From a checkpoint of a small transformer trained on Wikipedia.
Architecture: RMSNorm before each block, rotary positions, no biases in attention or MLP.
Training: a variant of Adam for these matrices, 202M tokens, 12336 steps.
MLP neurons of a small language model. Each row is named by its layer, matrix (gate and up: input weights) and neuron, and shows model dimensions 96-223. Each number is 500 + 50 x the weight over its row's rms, rounded and kept within 0 to 999. Numbers have three digits each. A neuron's up and down rows have the sign that makes its largest values positive.
Before each neuron's rows, "fires on" lists the tokens most often at its 100 highest values on Wikipedia text that the model never trained on; "fires after" lists the tokens most often just before its 100 highest values on Wikipedia text that the model never trained on.

fires on: "2", "0", "ph", "La", "let", "'"
fires after: " ", "2", " (", "d", " comp"
L6.gate658:452506444463575547477462500534476485522550475594471513561502533469427529534476525524538490607622490474557548490462412485540517491420549574478548537516413433436507472509522497461469518551412567526511449517472509545463451514494601565537507507460459529418525511609491522467523527479525413574497496541444521443450575422471509505464451570413523460489574499436452488508405522442399561405447
L6.up658:606445527588491441513518529535549532535556511543449413502518504479515588486535550585487386486575501452475578550460516601475408409510491522590536592439445581433419456500467404509513532537523457428490583499476502543506454541420525549470518515520445496513531537490477649507485575524522547420450487473472519463534579472465524574456578538573524551528509488601560478497459480529573398497454

fires on: "-", "\n", "ina", ":", " to", " is"
fires after: "\n", " =", "h", " Species"
L2.gate500:460379409451459426506546495495570493505574480469503455541539522491537640576465517439479479421531503463456481428600617533548497531453495516486461461461503427404524516386509497509475499500548567551565504527542507450474542497439624509554495526623550423430598457389429446446481542532578470473453494517429506534518434464528508413474460465515464416488498524536568502517478558584464478490577
L2.up500:538478517454519584542540567446457496552512500484461469520463438522520501458532545473541530424498514619379501501462549489623548576464479536416472561481491462417483442501500525527410524508558443457461503516535557391521510516476466564485461549417410407424472455536463585479475544514493536554536362553483455545486513473393575540558516546379501463538422426543489495472548491523556458543495

fires on: "°", "′", ":"
fires after: "1", "6", "0", "9", "5"
L6.gate601:497474488541499545437516483532524507477521415468423516410605547502483594534500453481594530536439458509523547525489572469546506497487523470580402582501552546480536504469385523475531585524487516412398489548539541513479501445533445439539563473511502424478438522503554428487511526443413443450447454503590528537515549509562526500530355542452575421506484494482482509498502625434480525421418
L6.up601:565486437536503585521462468541558510508509566491524554489477476559374531543455608497549539480400414596559532577469453507601471536455456485578472450491504559472567490543532511475620425427535535476490555418424477589494445505570541453642499533445544462464437629505495439584481511502495417547487437462511498515541554489503484501473474504485504445502539463408491495498538537452467447457499

fires on: "-", "s", " b", "\n"
fires after: "\n", " =", " live"
L2.gate302:506535520417572616490514442526600433483539540493478498530566493479507481511498463586489571497470443495439563563540499509507520548454485548397429498491521417549541453537570457493489494492535533490459478567467494461484474441407488588564497626552535495423466448534433515492446494426510500567495419468504472471553492501551467481493474486459466464500402493439505433472459441567526451516564
L2.up302:392509511508469495540482331509606554492497494475404488631491479461545571403465510492512520440528611449506479445484438526488499523477484556502531550460416479519486459435511460443388471563504480423558478581450485460507550505462443468501489514574451501551496467548461411467500469469538485430494476550501522540540450564453468539500408555531522470535443474470586592524559489596485529501548

fires on: "\n"
fires after: " |", "."
L6.gate75:467434545549473528484533524406478469470491499430539506483486526482598496470514379412480529544502565499566421579541463485491472551585508501494482453523444469554502495509472543365547594499526498640545478486446472455617492506506549454454499517486507514532472617503508452515453484487481442523525600486523469429565540515377484543540526488527488522561549454440452414538550557493502438539492
L6.up75:486492529471416604498589513506504505586492467437469546578562513456551490528519614452597582474492580599501530397508500467485541558452487454438512498600548534567492552582501472445467484465503449502527477567407389496491507460580484486417569478550577340529474523532544567426523519530433461507507449456449541403551601489526537501500519537551550483536479509471564477477517514536503439532571

fires on: "\n"
fires after: ".", " |", ".\""
L6.gate367:507552421581629480443465534433426484452474487485464506488450495468513572542518523477557493463524598460477521506529483418559570573412430475528460516513454438549405455539498504463568576597482581484541523454469468489519500441490501496457493472509518438528502477531504538479474528520575462524538618542580548508503489528458550540481430511380511533529570443504500503517485502489504455554414
L6.up367:450437601513389543474513439479554552561562486491441540472481582495621597505450529427530571501448466458584558520469444505544475520425529431576477423534464480399506439512533587400470566456579443557480573527499507454525579464526521486543609557506513484524564438554507490516481487478414468486424443489557463414497574424487505477551544516595480512488459489475495506564463545467529498556494

fires on: "1", "0", "9", "2", "8", " "
fires after: "0", "9", "1", "–", "|", " "
L6.gate237:404513532506532565404558487422448472440581596426536497485529397569488400492552521400454453475503502515497448573625550503527526493451453526503620478510496470481484437554445502387576501595443533518370521462416542415557445622496530483458480525552431538500427502594517501525546522516539471477551520440523499480507490433520459456475531425495519525546374527477450535489509499489534511497522
L6.up237:539422488511465547543553459413447514488473416557490574491580532605428534568423412482526449429449424458472430540437525495584459515519466492517474522524511562419535503493521576536549504500424486576532482464494509489596560634427566553514458520429569517453509543488489522388512423495496505466500538477478610587569497494538458489440526578428608589479527539513477502556489515456509506447511

fires on: "0", " would", "fa", "we", "ü"
fires after: "2", " which", "-", " that"
L2.gate438:613463516462477451459562558444459422535516437418490382500471569507487499466482496537469483531440525471541492572480508577521481442474459513569508533488514492427485433371451550448509570530485453524509557533502536530489509548486528576541432514515509466467461450467472531412498527531427354545520518568557543521428611464491553491442483486481542465544473459528496560533551488455578584474443
L2.up438:489482473560484443469487533479510438465507544487534443454467486526418413507436436509458541353474538437559525460542479498489413462515434534512455529502523528462418435462421457525456503598564457569559473440550572559487554480406511447447421552453471515582488406544567467480433464441492450425476552556553519541435517481370546580457481396491601453511467501561400444551569515528479540529508

fires on: "2", "0"
fires after: " ", "2"
L6.gate97:565398480496581487523438500611499507383467599568446502452634617447577492548532450488490437551595477509510532490520506509479473462531492532470534514490449435486511457486463369504470504543507552556542487479510473446476543530515466569550472489500449508591437589559512548498635586484495491523465478468469487565478489557525552428524376427560495449375531577529651586527503402446530534480382
L6.up97:454471431569558458527569505505447516548614417444543428508574467502479516491486498498512425522544477435459496477482459551518557557541431534502519574461576507484443530466419532534489532495514435467540527466449507532462414523549371414503555392474490485507541426440540537581543367420489495408446521445535463420492458476500429614485526439454479468484511449495470435414353524522553458536457

fires on: "\n", "i", "tra", "s"
fires after: "\n", " =", " Ex", ")"
L2.gate380:505468446457620429507490497521669457483479487524496542496465527492447520493520431554453464431517443476446528452530575530555488449438483437495506391473429439473526524515519481535467483510550455488580405505477464427455534500394487569428525507646563546483592590444451504564510594495494567508510404519570460527478542492489512553512545480495476498522511521406435573547503444494530396447594
L2.up380:481453460507457495500435504378509501507456458467507535567473525594509497472601525503552525445487503519500577575441494547530482458431503533474495556504436489539459623471561445550500547582539449491549545433526557537501599544468498466488411517554412458465474411409570533485529475546472511481553442569493498551547486526492460550449585558479468499569493538541415356432496540481476468495500

fires on: "1", "2", "8", "9", "5", "3"
fires after: " ", "9", "0", "7"
L6.gate189:529440539491593581434497535464530514509491528531401572531491444422516471488527529486509454539479567553511575559652570521494510499489485528564479472429480470571493441525440475405532599562463387551501540445393489560536436499516522490645530462576520494515537470461466509499528528463461538558532515432522475540471536465556495501449505528442479500539531485493473497517510557526540483569512
L6.up189:541510460527476558483496502504540444533567423471444516586443412487526643521437545559563454487542512499473487490541577552389503481580430429562562522525504437559597495423471497560497526491560524466467540492414506524583421480465533517544430521443492401482506475490530513398493485440551510475524507493523515515413531441556532518488478566445440513529487425519557447525541488480502419490523

fires on: "\n"
fires after: " |", "\n", ")", ".", ";"
L2.gate42:554475496456505445427535396456469453410454479515454397503453518482500473599445577559521505519446532545511439549542496446446496557562397451552586528481512527497468521461465386501586545560478566530555506518456442484509435466383490481532544402464550546460494477479477490529470506541468468514500532456521539476472499522467494514513571481578542547523581578488591494606481488518519366554490
L2.up42:556483414526527439416598519539467461570486480590399516555466495506479565504471533462494431477553500438455511481460543589516577605526515459484447392538482554509464502485460430468500472547515508476527518526541462455550510453610385453454530501468531489441545391458555498565612502563473539455512528465487536452529506478541512565542512408516482524463542521412461508455476495534563498374584

fires on: "\n", " /", "2", "1", "3", "7"
fires after: " |", ".", "|---|---|---|", " ", ")"
L6.gate371:477477454492582608498482521408569497452508430476522587493483388493569627529592526475556458484523514523492376491570528552477534495483552579519437512491541443514483516478541549468473558638485561473585499551568430565569482433458492441588437486507485518482382549501501507428515534469536428510559517541504479434561473456559426510524484495453533450497473470494501547490625511485474474456466
L6.up371:510489406487568617476510473544426525510501416539605594491490455505539517438537479394586388390560488441492543377570569482459575561532484496497555554552563552536481466535482455604534427547489572491551493512562504602537485518541533417551485423507484502544594537515532427447460557531470455469457523484492525482532444526530488531542450423474611538474532511589520517538586468592515480548528

fires on: "2", "om", "ram", " gang"
fires after: "0", " ", "s", " an"
L6.gate236:479512512579542532517474370413487457541534527507555543439489438464397491489515432569608507493464515480591511514475495558511442447504449634515450451531549392422507465546457523507488494440538529520474464414473614489432502527446519467482503524446468572552459461555424454516448449473501499435512511383479563444497370482569537454550495494470549509486539443492462560499393482519479510570412
L6.up236:547534385411519521503559456495535482600516554448443459426481483513477464500517528544472484484527460474423402509429563506584493493485507484511521570542431466586489432492427499629489476451523531484440531440543619461580501474634468544488481547487487367375517505477551502510464515485474561476479450473450487491391443478452441393497475526564541540505497489516510456453415547455449487584419

fires on: "\n", " and", " but", "s", ";", "."
fires after: " |", ",", " Val", "\n"
L6.gate207:474506484490611593496492466451489454564474606503447632514437483492471422473466455495546633516550530429518463480531378445500566486508555535524509534502446478487472530500569442493489511473577468420553512452547390541517557512460486498582480525459464488489559502504475438477514515406519435446484477491508511486591499561559482482458473602514475643432461430418441566431499395465453518513529
L6.up207:477569527549434536541520515534491491561480566446466511519563580473496577550438443527465545597512500482461552483530473509520461513550500453473463479527494538530508587467565588526548515438538523548465469556532530437634532474619527478506517509510523372603431640575525542482472532459511372475471437558463466483427504489512555504496484532507500505468469387487497453494503579448467431469456

fires on: "0", "5", "2", "3", "6"
fires after: ",", "0", "5", ".", " ", "3"
L6.gate127:519446515474500561467551559529586482474503550543406495503467497484495485429488488481475605550555522480576474480609533524511485450544478478549519445394465463443639581502508472442518558629557552453461481523448476560479583466521518467595447462405473535548493486469455398448579533474467493464484477480499486557432527476489485557531515387491489476541486457468548575485530522614475514545565
L6.up127:434439452575468558535540546453451430493482549452490550554458571550474489465466449398454457415500481502568479410538596422496567466522481457474476471524452516464581583528479508427501477498489397472508417439501507494468499467518543522490560462460498576542559416611461490458516457444470508512543441561489512492483502566482482501510572439604444495481439481495498612564607601606494538593491

fires on: "9", "1", "4", "0", "2"
fires after: "5", " ", "3", "6", "4", "9"
L6.gate284:582524490609513636444455492502564504543415551533501422513587427563512581447461552489561532532572500524553517436475472464501478469541446513361522460507512530465531501486440458542468502541476477529473516534552450513427641465524552456511478568349514492512505452534584528440607481454512456472496502455463543565466528480520461523534477532513384559459458480499514578482464483529484496484435
L6.up284:517487514462456487385447531503521509444444596491511469463536445537420555586535506497558553534556540556449547497584530473479578432448537501524524398522451438439548541504517464570535558538454508528457555478449529561470434475486559422557459523506500464577527517548612546511576550475427527408468472436521495540498618524538418525505562509541520516460474383490506485504485459494452514500477

fires on: "2", "1", "f"
fires after: " ", "el", " St"
L6.gate428:529433466385524536536438491495392513536514435448472553482481493447424452567383547613587528516544574568439490573533451606559437496388470550492502505483549470477513536450506498526476561531518531469468583446518417503458478481469569485588440437501467573521479524509473547528504486443455506475497410454417502528478521433517473553554479587506523495567523368516471487457537521485523436527497
L6.up428:540475488520577420459464456546519522504515488546499461609477482593521549480508454478448470533515415492540433498488545541571484447477444542527400450487376536549468439405568491524549443493468583520494494507509469473563577534587463560435676477507563554388474549486416574534489503545559440399477535614393519649505517529529433506471435553536558468461557583529581529494441474483478462462510

fires on: "2", "0", "1", "ab", "ob"
fires after: " ", "2", " |"
L6.gate504:468469458479545484510420481438504553501597456466434521509553500500420605584512443491537486519526452505501527485560549538599629442505438589583453458464535534485482570530478591530495530491540546564476532454567457598420525445433473478546498518516482559593391552530490520464560592521452402426491484527525437552536537436447523555475459474515548540526547534476518480547550445426568475545422
L6.up504:498511554503527449524541498540577438486502503505444543547578463462582520516416436434583508458474409443468401503477480541486570516555464405638456550522514546492509536448442499570403498554585564430439493503502426504522526545538524554517490391513380546479489518488496472556540498411465540448448544553544421577451465468567418502533441488572580499543499475495542531480520521575448556472432